{"positions": "learned", "qk_norm": false, "init": "normal", "init_std_qkv": 0.0221, "init_std_up": 0.0221, "optimizer": "ademamix", "warmup_steps": 212, "doc_mask": false, "dataset": "wikipedia_en"}
MLP neurons of a small language model. Each row is named by its layer, matrix (up: input weights) and neuron, and shows model dimensions 64-191. Each number is 128 + 32 x the weight over its row's rms, rounded and kept within 0 to 255. Numbers have three digits each.
After each neuron's rows, "fires on" lists the tokens most often at its 100 highest values on Wikipedia text that the model never trained on. A number after a token or word is its count.

L11.up176:155116156142167103133119180151175168084106116147133070155179097132066148088132151138180154116100081124162076126099065098148156123110122060165095169088137091104091181210093122094078154062150101151075133142076104121161120165152135087113134159177137177132133144094169119160184148151130151168109176174079119145163080095141147082115178101115115128112110153104158084138177103101153153110150
fires on: " l" 26, " " 17, " r" 13, " p" 11, "b" 6, "-" 6

L14.up729:134132144213122099152115170120091136189134136096047147152139136153118127112113102076185152165142126118148078115104145200126130093127107060124153134107118149056122174082175121092103102122095108091223152125129184093165119067133116097150089108100111141118110082114137123146062105105162105154111099105132082156195086091160089110112177128140100168117107071151164105152095142075113191110120
fires on: " en" 15, "re" 12, "on" 12, "itt" 8, "et" 7

L11.up444:097149122131066104132139118113167139075166120088081184161161154153101069139191120116135150075093145085141145111114111160148108101166181164154170095051168155145075142106109117143111114037109109099147149095101152119156094142105109163099158189128083108136167094097078205178143099149124181163063122159062137170177121152108118107099123173188129125126151077101105122120110113118082179155195
fires on: "u" 23, "e" 22, " R" 16, "i" 8, " N" 5, "N" 5

L11.up215:161113097151114087161126156133105176184170148116130096134076141208101116125139112141093119161177146154168134124078103139076143141084047155139089129156179103129076192146148164114115164090108059106123139140143148142131152129141139087156162157106122125142131214151112098131120115139136105118099090143090136162123099125116134060128164103147148111116158144124112074155074087109167174071159
fires on: " (" 96

L12.up509:162048116104127137184150168184173143044108135164149046121146143102136192093079086128141143073102085149144099097136133174117144111138143175092092116133171133166095182156110141104052161125111087148121162127090133086133141147139128038090139183132119147157113084077114141106072117173102090146173128164145115191100098168156118101137112167129127088091157122165110078123120136088121144121142
fires on: " d" 23, " p" 22, " app" 7, " ch" 6, " g" 4

L9.up363:137096139137140075110150101147122112148125117111116140115064134141154131120161157140151129099145116136162156110147147114146178130189086183091132076166162105145030076102132161089098125130128115136082132125125132123083202190145099085152112127094107108107126071161149133087136120124091062073120125100165112168180086161128100098130070155151159146107143087075090099166126108116145103127170
fires on: "F" 17, " (" 16, "," 15, " F" 4

L10.up379:155116154086151067183123106154182129130083142112143105202089107158123160173173129086176172106153093122159114102145058152145125131149137132105103104119101193128090067087165183079134116146117115146167067110194186122162091128158133107153088141118147128051084096134085124142134086057107154141095182168117118170143164145161164111131130105152161113114129146106107159123131104134151159164195
fires on: " |" 22, " J" 14, " St" 10, " Cl" 4

L3.up114:114161180150156123125153126163174106138091194197131111154080123108117108125123126115124178104017133220111136147111091164117112163135147190110090089121117193087130077119136141112161181115121087132126109108081124141116137106153119129140075145152151132155104118111133098108098128113105134144163124147160173122190163124137125089111139146112118116114090058133084108169146160115152138125090
fires on: "ing" 15, "w" 10, "ent" 8, "e" 8, "old" 7, "ad" 5

L5.up355:122151117091125119083173126089097155136171117136129123177107096123124039161159121148116170107091124102146159083158122141141146117157128150107131060132086178149105068078151143118157128173135114157073118189115165134063165111198093140143102095144181144146140027116129075168143098174084100137146147150139180088155188101135082097103111100110105080149129124148121096175123113130109166138151
fires on: "g" 20, "ing" 12, "T" 8, "te" 6, "ad" 6, " T" 6

L10.up753:176119130158070129154183166118158125111156163140116049136140148092147130111133132120137172114127123121129126089133117088115172097149060144128134128132130150184124159130149175070097151101104147119101071070177157082142161102211194108127150159161123098112134151170202092137131122143162079165076171117134069109126087198144070139098172100117127134148112110119154146092111126181115120125157
fires on: " dep" 30, "j" 15, " Dep" 11, " imp" 7, " Her" 4, "ir" 4

L11.up334:134153087118097125114167123179137129167106114143163153173198203131121181109118080148139133115085113123141125090121115089119153085136137119169121077107154198083155168157131120083108176117118120106140163096129118125147141071108129108138105096069117144095136137113113143097114163143162110081183144099171098141117113136141080103178103121188148115100124124139170151196134040106082087143151
fires on: "w" 22, "ar" 8, "qu" 7, "il" 7, "im" 6

L13.up194:197129101141107141110081130116120173102110110151094117089097100153154168099120112080155166156163149132139127094103076127109165177167100140108110113179223205149131109180105116136092107133114136204111115166162152159092156109128150119086157143098143143099148172136092172190170137103147170131126139166180107101108101126144148094159148124096081159109105138144074128080131091156116139126100
fires on: "a" 24, "h" 19, "ro" 17, "ac" 7, " of" 7, "y" 6

L6.up575:094065140135082119131135120135147110091083136113073129164144149097113170144139091127173172157151170134129105123137095123077175092195142113064156074121197162136127148122135116060089116171113101161151162121112148100131156178137131050127109117081149161140162041113133151093180084109154135115109137189168108176114137143130102131112132170153112141115156119134082100189145146115106193162135
fires on: "\n" 24, " it" 13, "t" 8, " It" 7, "d" 5, "v" 5

L6.up639:131118142139144016173138180167092091147149069111145116156043133115112062136150144160130122129163120159134152138136137133141079124116159084080155143123110116056080123105168104153121093000120022165109147115134118122145197171164101126129153151143154137097098095117117112169124133078157127157138144127099109171174158099145153153117105109112128100166130104094137129117116067092195140144218
fires on: "es" 32, "ed" 19, "." 13, "s" 13, "ec" 8

L15.up587:117164053116133136054130104137130138117123068161150123140161143113099149166140112122078118131102126117134154085129067124158164090112113114128087093113149107093182153092111134096161112167108095130125096160159141176134152163141062117159159120171105138161148142035124138166133137095181178142145114172124114121180126178194153135135175169105170134073127093179139093118107125113074116196103
fires on: "ig" 13, "qu" 11, "g" 9, "c" 8, "am" 7, " W" 6

L6.up318:155130086153125139050146138082152127126080090140051156082115075136117085139112131114131118143134165161167137125119111125121105128136134153167074133125187136095145124146135142158203111159111105141152138142156107114136144157143163080151199170080143123097134146126103174189216107163140168140101201135149097087149090130140095140101116128147150169107092153105136070097135063055118223153138
fires on: "ro" 21, "it" 21, "ts" 12, "ol" 5, "y" 5, "ies" 5

L4.up426:086102125116103100133118174127151137074193022096111145149140158071128111147157155060151186123160122168119142138129115097135128136155148147158115140188163107107111091167065132095102096128143102070111163145139160157102115146179144094115090104158042152092121145117144169146158117139119124116041140144120157142174108105124085120139172107177164083123140102163138181102167144120136157150103
fires on: "s" 15, "arn" 12, "ann" 11, " 199" 9, " only" 6, "arg" 6

L12.up242:137195151149097138125143132087171090116086111145086127078083133079107126130114111152146238041154112135128115105109127126095122106221164110149117118115113116106088097117097124074130130144081084153074131126126159101134094196149116102116112157150143160091149127088146171125172121156132140136151145166163146080108141147133206081178165076137106124114118146152084161138118058153106152201156
fires on: "m" 37, "p" 10, " m" 6, "y" 4

L8.up121:176120076111127112110110143140132141099187130192101157153116121107088126169187187118167133167068104128110120177116119127086125082167046135078113136086194122136081104160149155125090162083108110140125115171155129102105101174177099104114176148143136169079203125106153141201132120142142150145118152125082159096164146175165129168112188090225125168159085119119128074124161128119131119082101
fires on: "b" 33, "th" 9, "ric" 7, "art" 6, "g" 5

L4.up691:109154119149138135082129124073102188101142094135138093140105178109152098130166097147152119101146084121150123159088100183105126108134138167126123115124115127078120161093091158095090178130095117163148131187188129122121115150168130123124090108106151124097134169193132150116115102147124148145156196161099134161177149119118143121073147130145146185133085149151088106134142094118150133176109
fires on: "per" 23, " 0" 14, "omin" 8, "ited" 7, "est" 6, "ect" 6

L13.up742:186138143219107068153107139110106171093184148168120119107159120115128126179161072157116115176151091093091086140113130092124122114123155202039123134093167148140126138169139144133130142117131108159162163080102119106112078174077144068099140110153088144101176136090085139117089110072134104156132124112125074171091078108139157131116104129113148169117092178127144070143095153117120154136112
fires on: "us" 29, "is" 28, "as" 12, "or" 7, "o" 6, "os" 6

L15.up491:134154129158107132092160119100139109148100091155063089066088134110128177125145156116122104108115178090186074131123119119107089081084104137171146139103169093124147170137108122163129120148108112128126104164032184099101142145107142129124077194059111139094135151092102134192201128200116094158151146147132093144104121114159110185138138171123113161133125121128180080202145104116115175140132
fires on: "it" 23, "at" 19, "p" 16, "om" 6, "y" 6, "st" 5

L6.up569:113100160113170119149102194108150158158178143087124120138116163110131110145161144169123136128121137080139109061084082095135163136117115106127107110135139161145109179118148174101154113088136069122106129145101154172078149100083130166157094114089121173150122118133100113108148121150141176102131111146192081112161107058136037130152145203125114157151135114084100124148100100108172130170167
fires on: "==" 59, "===" 18, " ==" 17

L13.up434:127153106167168112162130144111155118125093186147120129120099113123101089135111110130135156053085079158122056122107109153179136145148102127144123129036093105086115139122147095140141143101137092131136120130080109116129145179132107107115080154163105187172132134160134166127202095145089119191162187115099070180107179220150169167149166133109112155153196151132084153173185137079071174116145
fires on: "p" 42, " def" 12, "e" 8, "erm" 7, " rem" 6, " l" 5

L3.up92:138129161114162087172185154182136102122148087125111172119068104132136099147159115136122069160094141156132112148071034156119121127128090141107087138144143143114132152111135151112076140098116077087102127137115116128168060144140184130152183113102119161137131146165138110073167148132170150132139105118105048124114111097111130134181167162136163090133151124153143122124185095100154171079159
fires on: "\n " 30, " and" 21, " sign" 8, " or" 6, " (" 5, " a" 5

L10.up619:132124143150171096114071169091129116149149105119095139084102121090084167120136059191158166084136088121152096132104140154139106132155107168176191134145162139134125085149089203118128199102155134103103141143134162054122141140081101192092067118134123149113085133110111160133137103121108145124169148089178119128128099139150109148233119102146114096130150133145095160183154046132155153138188
fires on: ":" 15, " September" 15, " October" 14, "ing" 8, " November" 8, "," 8

L12.up115:084126103117139111082185081115174099077174170135087135150179176122141161151149170149172140145114108130172081182118173097159128161111092119134175126148099128140163096069126096106115152178082093176138166166165136122110113120099091176077143131090110124091150171092162179157132082105107125134209124102133122142148108119123103111147192162126119159100148134128151160164186054071106168144101
fires on: "b" 16, "ab" 10, "g" 9, "m" 8, " +" 5, ":" 5

L14.up51:104141114204112132122101149121157145046151161171081100127057085118114175163096107097107135125140097173187146122141129095110133164126129102161166166085121112132106196124158122114066152140131126025116158073199105085176100140093161077133170091083146159161168136140039105079102103092177135104133104120172140092120082113175162123153091133159118173158143156129120109127072134125168132144149
fires on: "\"" 31, " \"" 29, "ag" 7, "usic" 6, " feat" 4

L8.up220:110092105112119152117163146068099092177189099109106157083139152170092115081192126099132212143126155135113125123087125139122174056074176186171172144102119189053139118078155153077155156073135141129148077135169103130131122139078150133088163081146162117163116108188091120137160152112122117095105121162103129174157134103160099163100133067111172130113163221102125101088153112096126134158137
fires on: "ry" 20, "ver" 16, "op" 14, "or" 10, "ar" 5, "al" 5

L9.up679:118133090178102078129165113100095177201154126128140091134170133109145091160108154195155203173115052122146108094110188103105097122109156152104124131095149141100133165063142058062115124079135135092101148075122160122095112151108120146082095119101071164134096165127117122127134142092102125128110125139111058150157128113174107120153162145143141178089081141102094102175151095092129134148144
fires on: "er" 33, "it" 11, "d" 8, "on" 8

L10.up709:096160153183156124105198090088125045186086090140121111106168165108071126123138094094197177126168126131155128154091052104137118127162154153109134102124126138134140100142127163149144153129135100144086130081083141139106060168140103141146095128160089117121094103147063164103079137176132097124105159109142137162131137172158118123110164158150142132133192104142103132139178103121081077081167
fires on: "ight" 15, "at" 11, "ad" 11, "c" 9, "alth" 7, "t" 6

L8.up575:078152163148086151132145170122123046119078122128084063082119125143141110104135138173138171093126113098145143148134122056093153090117057096091086134109178138145155117195168134121159216080119130175097091088150129087150173122154114149081100155133177118117138137092118141153185134068097091160124130179116072106094112210121141081190133097110118126195153120141108164148148081116102192077173
fires on: " dep" 21, " Rep" 10, " app" 9, "r" 8, "j" 6, "elf" 6

L12.up692:121091159071113129127131095136123119136068161126108056131091205139152106157149135112103147128073141126090065113133101143123139100149100098105135084123137133144096096131141209101125119093139094150108122092108174127177177138132086132100146112164111121154117138140156150119122134182133148147144164112097092179151085158141156086165170143109131053143183094075134114147161119118095131207140
fires on: " F" 36, " J" 13, " L" 11, "n" 7, "l" 6

L11.up728:135111111113181065167114150147124090119107133151109079138117121163085106143126178111092169132090134147140093132140100108095073094226146088150133113080156147076154166144118142130067196082100052213137131136142150105121115155106170077087163170150129143153203126157104133149129049101159151098162197170118133188206137174153146109114149103161167115136127148097131087173144108076115164097147
fires on: "al" 19, "b" 19, "us" 9, "c" 7, "e" 5, "ed" 4

L10.up380:167078122147181089117144184122153153186161085133137122117123115107122127153125160083147074079089056093178129143109133143125130152164102088096118093146115131150139149134128135135132141122142099124117112110192139169143136086102100102113110144113134146115152128087105146154068134070118158177143140150070113163172186205124143093144088111098209131144114083142127188176172162123065139114119
fires on: "z" 28, " al" 11, "ard" 7, " elect" 6, " Al" 5, " Z" 5

L12.up612:126126080166139148103166147119147166158122146129157111097138176103111113153195089122101174197124087146080113087109156157140173130094154144158087166134102147113180186103127092089107092151130189143161119049132161159145083115195119150085061147109117145130115190105105134175081139105147134148133197167125095128151050113120129129184135174142155129143069135171110080139089152094117082132151
fires on: "an" 49, "er" 7, "em" 5, "ar" 5, "on" 4, "in" 4

L14.up704:152077119147085149104097170076110119120082093135077185097122139172147132098159114125111191063125077131142023115112085153085108150162082159086104131107175085170136145132135167064174149087137165136108130122125150110146127098088140157142133152119125148122173189168166134153134203164149090150158133061104134099125075140116125124136155165095128157120126132187131066113156121154083175164122
fires on: " P" 11, "h" 10, "m" 8, " l" 8, "el" 7, "x" 6

L12.up117:125151091140054146131084111133124136084159057117124141110166155146125117081132171108153141095158109162149111124114052162082127129213103076118151126145147175113145164195072110097131116093131174187116083134154092122145134152170134109124148139143138131120188160103161147166132093140145136142137176164110118113075115125171182145097144131178163136116087159040111139129133129092099136127146
fires on: "ro" 17, "ra" 10, "a" 6, "re" 6, "he" 6, "er" 6

L8.up409:135106078102169126136072126171071109116131122154157086086091211077148125131145156160155176171097151122150124123096125121087177151156138152119030169138203137156111098166122153101161127105095106121084123031218143134113104134127143126111214137121091169135079120070170142127105137096073121087119147132198104164102086128197119153158143165126168156104107154098123098109127146068138129108159
fires on: "ar" 16, "ur" 14, "y" 6, "ol" 6, "ow" 6, "ic" 5

L10.up682:202095134150166139176075149190078152093130148119099097114132140156096102151142123159172164133168216155152096154123172063099104147129141157073181098070087147089169165129117170091113172130114167124087096131162146120086196172138163157094121090099138081126156101081081131123150097081086116179110107133161060130087098152142126115134108141113152175134125128066071127145106135076155177102161
fires on: "ic" 20, "er" 17, "ed" 16, "," 6, " 13" 4

L9.up486:159097146087073116155082194124162141120190104131045071093122090131101133128141104097113148135175152154164083207114104117125114150121135206136105130147155104086113144086126141118094223155114113147109147153071126142139158141106142122138102170120127137067165176116116133112141153160144183141152133139081183168136086110135148074110167123119153100147146100124150061147152102097177163123153
fires on: " (" 59, "." 8, " and" 4

L13.up584:133141136143106118119153160132145078141149122132088117089092181080109136132180147111180129067101054178159053101125153088124131109129128152213117085065122106073087143102118090080143145110149075153114179100144131087101136180172152123147171174136119119125111155167106162163097096137106109143197226141107124201171075161148139158199182089077123158128143163152125134172122077126146172133100
fires on: "m" 21, "p" 11, " re" 7, " y" 6, "erm" 5

L14.up693:156141149133150150144098213098131116136164092118109119122153113078131124122104074150138145141158108120118081135112131098142157160208069142108120089141103170164149154124138123157152107106148136142172075159172184135171137101133123136174154143103140151183139113061120147121103135180133156147148177148143173125071096089126145040094120112117154144155158117127204076102198111117105142062110
fires on: "-" 36, " m" 12, "|" 7, "el" 5, " pro" 5, " sc" 4

L10.up462:097120132122138144159158132065160149107123106208079113111125142108096146133132179103147190116078100190122112149129119036070142171182129159119130114121193203153129160109203145071123140091089121153073089136091160126148175152097102144089189080119131168132074118097142149162125140133116116090151129119089085141200094135143097085154135158154092155110071103132099148157121075089067162154165
fires on: "," 64, "." 22, "m" 6

L13.up684:150097136157131150144145140061085142114090132110127137181144160140140167138186175080156137128065131131129050102130138181097184080109111138109068123057117112173150116131137107080118109135122143154161141098121100107093094181141097163115075164117114170149153163071116139120110155130179114171152123141107114111078059144128104211098182157109055135150143149119137140119174142169089109149133
fires on: " l" 52, "l" 21, " ch" 12

L4.up717:155154128112151187123208078111158134164097104156109113124161124102123104129106081121150158099152154212102143150117126151075129147180172133107149110147145121141112132066088121070142150154105106108155134119119142136128098130138096100159131172177142119152112134085136200132111134172074135116136117134130177101125133135141119013122115083169163151062148119080080097148108087115097087201145
fires on: "p" 16, " A" 10, " F" 8, "m" 6, "aged" 6, " a" 5

L14.up650:151141149146086145131096171128128126128103099124121125120147100143097119115165083115144153053108070116126088154138095116165162120156115104091138108082169185154099111143111159101127074087177097105106142127130146115153100128112098095115119144164104101132175101085118174130131115164123171222121136158159115047082066138144147132113179166154116118096212137156103093171178110086134142103193
fires on: " sp" 16, " l" 10, "p" 8, "w" 7, " exp" 6, "l" 6

L12.up229:168127162158097122137150140141149154171154087062136103140164154093089150156131083115165142129089179122144086179108034115093163120148173154160110126143074169143134135138116169077106187064118107063142109145180144114122136125114095157182050141160147141147121133165089150135202092174067126170167112123116128109088178138165119148126145102111111182154116174080119117143101072142166143144185
fires on: " |" 52, ":" 21, "ed" 4, " at" 4

L14.up293:166158130124117106163124141125095144077101120151139087153161102111127109105135121127118134124141105109159127125126120099112103081185137088086095156095129122152101159159088108123106151089072141176185115105168103099122140203088138128149137052068161124181152131113060138086168114057124150096108161209135132155148144190129145064124122186158135150099158116104108118161159137110120142164109
fires on: "d" 30, " It" 23, "t" 19, "el" 6, " it" 4

L12.up728:137080116157114109149123189105114105155111072147113157111152140094119117149157134093156131156104084143147099110098163177106121065151047090131162146111103166123139190094156135094162124085124145153114116114196139115171150145168100104141090176085136193140109153068107069155134089131148129150071146134107116148104170174164140071113096072152149167180113149161112175137151132080101126187157
fires on: " Al" 35, " al" 22, "es" 7, "l" 5, " am" 5

L9.up47:153036144078133109146099099092122163126164111125038076156180117157146105135164162107138132171153104104135107072138125153112138179140074137077122091066133134108088136127111164144141102146122137145201129132124138133162141123123084113180161091093127161138182144139159094183167110115137124132127098157080129153175077121168127110121124098177103059072133179162119097096071072095178158092185
fires on: "-" 79, " (" 6, " '" 4

L8.up179:139162116082149101151125132151179123133068117149131145076155169162137119156160149164159087088112184132190109116117067103131127171106165119134134124115160114137114172112119141106136141117101116084097097163159116103161149174154158156102078128095079130132168168052124104180147138167100194083092107121078101083198078123120137133165117126143140167147101108140137162107116111116113186158162
fires on: "u" 34, " San" 14, "un" 14, " " 10, "a" 6

L5.up144:138166101064169128199127126105128148104120164158136113121084181046138123114184161168141159108098142127144114172108124166119069124171140094075147150095151144131131170082148136129088105065122120149154069045132123134093037214127183115134118196127085120115085138091123159119140134089182114114061118143103029185143074154172132122148135147175131115127121110155135083118137160114106086113106
fires on: "oc" 19, " pre" 16, "er" 10, " child" 8, "over" 5, "uc" 5

L8.up586:115144077124142102089067182117053119071197097149144120116111118101073141143128142138113081145075109167141057126130113177142117108120148143074128103145130134105102142138136126140097171092135122102078063123118086123144156200149126097091152131116118108116181170100099104151155123121162151135111143152108124169180140160157141162132161086157113093158117090095168171114177107109159131158160
fires on: "b" 20, "es" 10, "re" 8, "on" 6, "er" 6, "g" 5

L10.up72:151079113185137099150134152100133169127106150110130103115066151094119098130126154127109117154151145129166112183136166057125129156152089150100113161156143062106141162138139087096171129110145133100135094104122119137131084147155163119132143133094134110164141108074075148131136109137092135152163076176141063094097166119176085145184140212157183233116136128153079164163056107085105121153160
fires on: "er" 14, " part" 12, "istor" 7, "ed" 6, " spec" 6, "og" 5

L3.up640:130076107125159114125102127146111085130140098101117095151223127055081134084161122104120107139168093156175104138126103148182086125136119113077143186100151115114037105122122167135155149110066116092142076091125096100149163149102122166046119056146118147122110155133128121159130210090061108148127123114122148109160131136076137144084086179128124103173084137148115144176082174128115132125137
fires on: " most" 14, "ague" 10, "r" 9, " cap" 6, " century" 6, " as" 6

L14.up518:103143130119098082183113133120136100184171102108180129126088136097125150141189217152170175194110058104160123173136189147171111157148104126147105148132178138107106151123151201138121170070138184081193138052079118156099087175150121175145133099074130181162144126091110093150125110090117096147141128102096073218080154097177113120140150156150128159162141138075145117102137133114136082135121
fires on: "it" 23, "ol" 12, "le" 7, "ch" 7, "on" 5, "ar" 5

L3.up388:135130077106155145073118122119105172161092124113087123060096145123021085125149118210126157143064141162150146130131113108125107115130077154153132122119104155106130099069170203144115181081088126096165098131134142112070129107126128140193122105136181156153106142096108151133161134114200141100109137116108172150142104130169194138108160151138140169155163125089184140145160124091086183209084
fires on: "ious" 15, "ong" 14, "ost" 7, "ain" 6, "ient" 5, "other" 4

L11.up757:139118143165100052183129142079146098136130153140088143073090121084072122174134139148183118084161123118169148092058145133151131173161069116124154099112124164096116103087155183130134166170109129117108143136123202129082106123103075137086094099059176143116173141120100116128138114141122161123161107097145123098098155195103090152217156127115139075096146193135114154137167050089143126099156
fires on: "," 19, " after" 11, " in" 8, " season" 7, " had" 6, ":" 4

L10.up385:192119144143123089146178143131125106083135110112064113125122128082089089104148076094175227079151106168118092094137071155081126090167107100094061152068121193154125150173106153144130132142140146160119141128086176122141112136150096097090155094124132147165149155214075142106109123104100167094100145189192124119142157117171059125131164102154164136107155092081104124106113073142126100148212
fires on: "ad" 40, "t" 23, "ud" 7, "e" 5

L6.up160:129145139160139031116128164140131130160181102154130097123097081093058104109134168160149092137090085121117124090107145122140120081131103142096162132094137109026087148091085102115092175118074088153103168142141048095148156181164176041173138166149108157111159146165155145196116105120168186186113133155066179137219147156137157123108139099154125107101184041120175119153162150093105152097146
fires on: "e" 21, "re" 16, "ed" 13, "es" 13

L8.up476:179121133131187090180126136151075156124158163095107116150052131116116109188108103132112082163190148212157133111113111054143087125120116182103125073139092141126083178059113128113067093159126094155127146130130133087111114172148218089143136146129139146058120056140098182114112082136095175175141156157130127096127134159149105088113132100149148152115067093094145156140154097119114131137184
fires on: "ed" 16, "er" 11, "e" 9, "les" 6, "led" 5, "a" 5

L5.up329:160131149129107146067162129118154110158171114114052121155121166113150180105111113121147117147140128146129113093109124151094161103121162179159117085108093175100151084068155107089190112120131190156121143090160153135108153092210115151130139092112143119123066082164130135200101143149101139096088134133165099105136100081163070110152115091098193180084138173097149079060156115101129190158136
fires on: "ron" 21, "ver" 18, "ry" 10, "ri" 7, "y" 6, "or" 5

L9.up376:101151148185155135096137116154111139157093124081103112112114142141129136165127105108177135168139128146187083134112111145143146145146153066146153097131128146129142067129119166098115138078101113137192101114169163027110124109115117113198119178094105145145097101147073073191102085094062176089138162157064069114135166092157129102119173137137147144135104111078135113094150097153105169110161
fires on: " |" 49, "ich" 16, "re" 5

L13.up588:094161100095098120131136156087112163073110196087117128140130150112160143128158153130156148051129157060136107137110089199114138108113149134101135078161097191154088126122106091094112061077107114144110149130184158142178102120155117093097137142195110153081209048148128140170138115125140181174088147122107102106123133147143169127134120086138177120130140070123127104165103120213071162143123
fires on: "u" 19, "l" 8, " N" 8, "on" 7, " Qu" 7, " De" 6

L10.up350:121049121121112114157135118135117135140145165139140131073083143051120092188129120122170168125133154076158072149131122123081131098117109077162134098122084101102144097112115142146096126129110087088101142113127135146156172116099141095137116144140146178088174114050159150131060113095156100163131137130050164122204130116136132082140149174083089118157155107141155085198118078145158128133153
fires on: " of" 23, ":" 19, "all" 16, " long" 7, " g" 5

L12.up688:098056141145137087185142102172154178152152124110141185077116172084130153161121125150152133131113198084192074117103101082110166135121168061135173149115144091079117112147141160122159150112126137128114118088122124119115174103066123184135054106135129182155167138145140120126113142063060087106167125186121098117165139154116117148164109167116094147128093112141161054130170139087089091176143
fires on: " of" 21, "s" 15, "r" 6, "ed" 5, "all" 4

L11.up645:118082128151105114155074156122077073093169099143136157133074117156078119125201140165096117103120122175137091150114161169142150103135088149097157134107151144147104101149166130083123146073140126115137122131151134073149049117169079109050119134144106131118173137212130135137140105121087079192127140138115131099101083226148179109159162143146101131162109081162112078157083122148112181139175
fires on: "l" 17, "r" 13, "amp" 8, "p" 7, "erm" 5, "pl" 5

L4.up96:140080103162072108137146149090154090089091100154110062130115104142181083136159125142162208098141169155173132116111101075129148121183130133126149147073103150119120093116132077066142127139116108166154075098133151126148141165184127102113146107131077156103126131123133176225120133138156131143201140139122112120136067110161096040108075097161117172088098075118107154115149102103140119147165
fires on: "m" 39, " m" 19, "'" 7, "ruct" 5, "." 5, " million" 4

L4.up313:113027148169054139180188106180073124104117152152107127129126110125170151153135220120164147121195119075115146131106154172130151127149154128134121089130136143174155098131134145130049092118126149097135119116119157118085201128131168109091104124144076124120129132069027164134050126119192139134189158150106189150150121106126042084123117108131163144175174105130142097147148115102127140156167
fires on: " count" 24, " North" 17, " of" 12, " East" 8, ":" 6, " Church" 6

L9.up231:197072130157081200160126139133176138068036145104099127156151146112140160149138126153133128104092095130159071162145160180145166113069126158059141065146117142201077118126091167115043132122121056133149138155142168132164129108154107109127140165084143179168119101138121143128105119136151173126090113085135097102159111202144129122166172158086143149138161146149125093112164092120124122077122
fires on: " d" 22, " g" 13, " Be" 6, " D" 5, " Z" 4, "ix" 4

L4.up389:123153168138106118126090144126171167070119092117086113122162114094142084148131153170138107138149121150166094155107090145086107146150080137136112096102079120095082201172053156094089140085143118097127162148104126142146148168091148095174120158094059132167152103078155079135171148143141154137089114118060079142201056138149102142174160142141142154115091125148109157164193113106111138091148
fires on: " " 78, " —" 7, " un" 4

L10.up536:083161139133176131091121171120184164092139159132117113157144139174088122171146075138155074121148109159184102171123115120135101167168163111110143136104159184078105151132136179104090172105104120154167144101090169097169047158129133153101089151115099185099107142108110089152178126155112142131133063154068080145121119126131147121183130098200083141089106137114141162091148155059130143108178
fires on: "mer" 13, " c" 10, " r" 8, " house" 7, "um" 7, " camp" 6

L15.up270:166098111117110113100113159093090162125093110145115128124095178103113118118122140191148092170079118143084096081127127166146132090149119083152110105123112095083082063144106126105158103143113074098136176147173086099176123149190098136088136132152068141137135141145119176107107080134163169175166097126133066098088116121154150185132105126140121142124147150124149175117106103116081139177163
fires on: " fl" 15, " deb" 10, " l" 8, "ab" 7, "fl" 6, "og" 5

L6.up356:140115115076159155097088138130104103157111108170163155123170154090108179128148100095151176143117120112129137103145128132139119105099118131147178079086161131053107177133095082077121130163106118158198150108145066127111102180128087105148162104134048177131136164082160150168119103118195134124140123141148178134164096081143111114128093102160121054100133073124143113182176073097118134160152
fires on: "ar" 15, "w" 14, "h" 12, "g" 9, "qu" 6

L11.up736:104099154128080073131175096158122117129063128104093132129129146099186164117108144134171164153089071100126079147118143142147138113135094104175077164068118142120130151109096115092087113075143107139116114137059132126126114177154147097116056191101100098140152158129084176150109099154181115137147163143152108130102078153172191146124224143091092082087106108126136131118134086095154186140152
fires on: " re" 23, " &" 8, "e" 8, " l" 8, "m" 7, " and" 6

L15.up718:174092123098134108123110151172120129143117119146123130080062128049147096201138164157149162097127101132111106081138018125114098141153103165145140108170099129142148127089113180098137080170139076131096128127158186149210150178157109102111112156138064093139188115158141124075170154152129113170140139126071103180177130139170108096112103138053122154135147098135138128142100108169132145119129
fires on: " f" 58, " acc" 9, " F" 7, "n" 4, "en" 4

L14.up121:164148122135160092111071160144111170145241113105149141157084131159118164119144117174151175125095138117153129162108098174131124119125090125123130150122127135098173159147142120117151100155202108129114143077084131097173070128231110098125070144131116133117185124162096174165047120137089181161152123084111093163081137142143152155185144089163104084109165107162136090135126094173131154132111
fires on: "l" 27, " l" 15, "il" 10, " L" 8, "pl" 4, " le" 4

L8.up397:119097125133159103102075139158100135127145091117147122122108130153173128134117164118126132143138164176080144122104160188106113090121146130077060133173149124137147142132124128074136156064100123140095076023235127129176111107175143078161203145117075114132157172107119106099160130124074157127191153129120116090120088108183155117146091132184186118123159151055179129086145134056083114159129
fires on: "ir" 19, "or" 13, "os" 8, "ission" 7, "ow" 6, "ur" 6

L4.up399:111106088082161100165116111121187182117127159079177139147171109104135219118109129092143109148105118104152158161140127097068160156110076108123090092135075119152129127153161125114109162101125122121144125126100125116075123159148137075148088066065081157123166074086155153149131131087136131158150162122160052097144127134123129150191109157081091131084131114154132170163110060132116186112125
fires on: "ig" 17, "ib" 12, "ara" 11, "ald" 7, " cre" 6, "og" 5